python train.py --n_layer=19 --head_dim=128 --norm="layernorm" --init_std_up=0.0249 --warmup_steps=200 --decay_fraction=0.833 --decay_shape="linear" --z_loss=1e-05 --dataset="wikipedia_en"
MLP neurons of a small language model. Each row is named by its layer, matrix (down: output weights) and neuron, and shows model dimensions 48-175. Each number is 200 + 40 x the weight over its row's rms, rounded and kept within 0 to 999.
After each neuron's rows, "raises" lists the tokens whose logits its output raises most directly, leaving later layers aside.

L7.down755,247,219,183,217,269,247,222,221,221,176,171,217,203,185,98,196,217,194,161,159,200,246,269,190,180,239,170,183,231,153,276,165,243,221,243,205,189,240,212,198,178,229,283,250,237,118,175,132,182,236,203,217,169,118,232,214,161,155,181,152,153,190,158,78,207,251,196,255,219,211,166,194,265,234,196,190,140,235,177,213,198,195,198,169,217,233,134,171,222,218,189,151,217,130,301,218,185,147,236,179,175,198,229,244,224,185,286,204,202,156,134,234,199,208,234,116,203,188,248,189,254,271,214,214,183,211,220,213
raises: "ther", "g", "gg", "kn", "gh"

L10.down432,139,192,188,244,164,220,187,232,182,188,175,200,168,221,187,201,201,247,194,164,251,220,191,219,151,142,176,213,142,203,188,207,213,209,330,202,205,211,224,188,189,204,214,236,251,204,161,240,188,219,171,160,201,202,180,108,193,167,137,226,189,214,144,214,187,167,228,150,208,134,166,182,212,267,236,212,229,220,212,188,189,195,193,103,139,279,204,148,191,188,199,116,203,264,207,202,195,79,204,187,162,277,211,179,175,238,221,190,214,178,219,173,211,268,223,209,235,178,266,156,253,145,169,174,201,189,104,243
raises: "ment", "ments", "rated", "able", "ured"

L15.down61,202,212,235,227,185,185,167,190,236,208,187,174,210,215,240,207,194,168,162,193,194,199,299,218,188,129,166,228,138,206,178,253,223,165,198,137,227,168,236,233,234,165,215,211,234,245,181,144,158,329,171,235,187,125,306,231,208,237,175,257,236,145,184,243,144,220,222,194,165,230,174,219,162,220,193,162,219,222,171,170,210,244,229,237,209,254,187,269,202,204,174,229,221,229,246,272,204,217,197,251,221,190,201,142,202,175,153,149,207,169,194,163,195,194,195,213,167,156,169,199,304,266,155,176,211,241,189,136
raises: " and", " &", " etc", " •", "ー"

L12.down644,201,158,202,178,165,245,247,178,224,187,266,233,151,179,243,296,157,228,177,229,225,222,157,232,207,233,115,227,168,199,243,213,200,144,244,242,216,155,209,224,244,151,177,170,160,176,210,216,108,186,194,180,259,175,193,103,177,188,266,256,141,168,242,230,201,220,171,178,182,231,198,206,210,211,190,319,254,185,194,199,250,183,162,238,262,103,216,266,250,210,169,148,215,203,148,194,187,222,215,261,241,123,227,198,224,153,212,259,259,189,136,267,238,207,215,217,271,126,269,233,209,233,162,150,227,152,188,221
raises: " they", " someone", " it", " she", " another"

L15.down121,263,279,176,196,217,145,245,217,137,247,230,226,140,171,225,205,170,209,103,255,183,219,263,235,176,202,190,176,239,155,220,262,223,231,245,259,194,162,267,198,213,160,145,119,261,174,169,238,164,190,185,164,155,169,241,153,210,171,187,180,179,164,180,258,212,160,180,201,200,193,210,220,211,253,232,197,179,225,242,213,227,166,110,249,259,227,245,236,257,214,214,208,241,141,145,203,181,224,172,227,173,244,159,203,270,196,149,160,240,210,202,196,196,168,172,193,204,253,226,198,143,174,201,175,164,265,229,194
raises: " it", " they", " these", " she", " he"

L16.down16,168,199,230,283,229,140,166,151,182,226,179,230,180,159,190,171,195,235,216,213,206,186,172,245,208,229,131,153,230,160,147,217,169,186,245,132,199,181,170,258,223,201,213,202,205,182,202,210,225,192,237,157,185,227,210,213,215,195,188,169,263,205,109,204,183,190,250,211,123,230,210,176,188,229,212,133,235,247,162,157,257,217,220,199,135,221,210,208,103,167,216,218,121,266,220,258,246,166,193,137,272,165,185,172,167,180,214,218,223,194,130,184,146,178,203,220,179,141,182,196,281,245,182,206,184,212,169,221
raises: "itation", "led", "t", "le", "lett"

L7.down203,238,163,167,189,181,170,225,256,142,141,144,210,166,182,244,190,282,224,190,255,231,222,141,180,168,201,194,199,159,202,169,189,182,193,211,146,180,197,174,206,180,199,164,211,218,152,240,248,184,177,232,183,237,177,168,160,206,212,126,156,185,176,222,227,185,189,266,175,239,159,203,201,193,158,239,63,210,252,193,244,194,245,195,251,241,204,180,260,221,216,160,228,151,241,195,183,275,160,223,237,232,151,167,160,143,172,242,213,187,198,188,174,168,230,281,151,152,235,183,284,193,205,188,291,201,168,143,266
raises: "ous", "led", "ling", "atic", "le"

L16.down456,166,214,159,249,201,119,152,176,150,192,174,280,165,173,248,212,239,172,148,185,219,221,233,215,116,123,137,191,95,235,188,199,226,212,216,216,200,127,195,233,232,253,217,219,255,253,160,187,189,231,200,256,235,115,196,261,170,185,254,243,227,202,251,193,126,187,193,208,225,215,184,266,143,173,235,223,227,231,201,129,199,203,227,250,164,192,189,213,199,255,176,191,242,203,211,288,152,255,152,286,233,189,211,170,216,230,207,197,147,131,189,156,229,179,247,196,171,177,232,181,239,175,85,146,205,273,138,139
raises: " etc", " and", " &", " or", ")"

L7.down245,177,198,260,208,257,139,171,188,215,217,181,215,166,221,202,207,204,183,200,155,185,179,144,208,218,214,173,209,193,243,151,246,244,184,319,161,134,124,268,245,207,209,204,208,309,127,82,274,163,192,159,209,214,197,150,209,190,155,176,166,263,188,236,182,220,204,200,230,207,238,214,237,213,272,230,145,168,168,206,230,245,223,186,180,220,217,157,246,183,149,213,229,138,209,246,251,173,157,204,198,148,199,277,231,233,307,246,117,242,181,171,190,143,284,141,183,179,181,146,191,125,192,155,215,130,277,167,202
raises: "ments", "ment", "outs", "ts", "ting"

L11.down17,232,216,286,241,218,243,231,196,210,284,188,216,180,200,203,298,290,268,182,299,231,118,168,229,199,232,170,124,237,117,268,229,175,179,271,258,187,146,173,167,229,214,180,177,185,165,198,248,175,215,119,192,240,123,188,164,130,165,181,187,214,193,239,210,203,125,174,156,230,189,278,184,212,162,235,222,258,218,202,194,264,209,184,202,243,164,243,181,240,164,217,193,149,222,225,239,201,257,213,174,194,248,190,278,186,239,240,163,202,151,262,166,204,159,170,225,221,181,275,214,168,157,186,190,106,209,152,168
raises: " they", " she", " he", "mber", " it"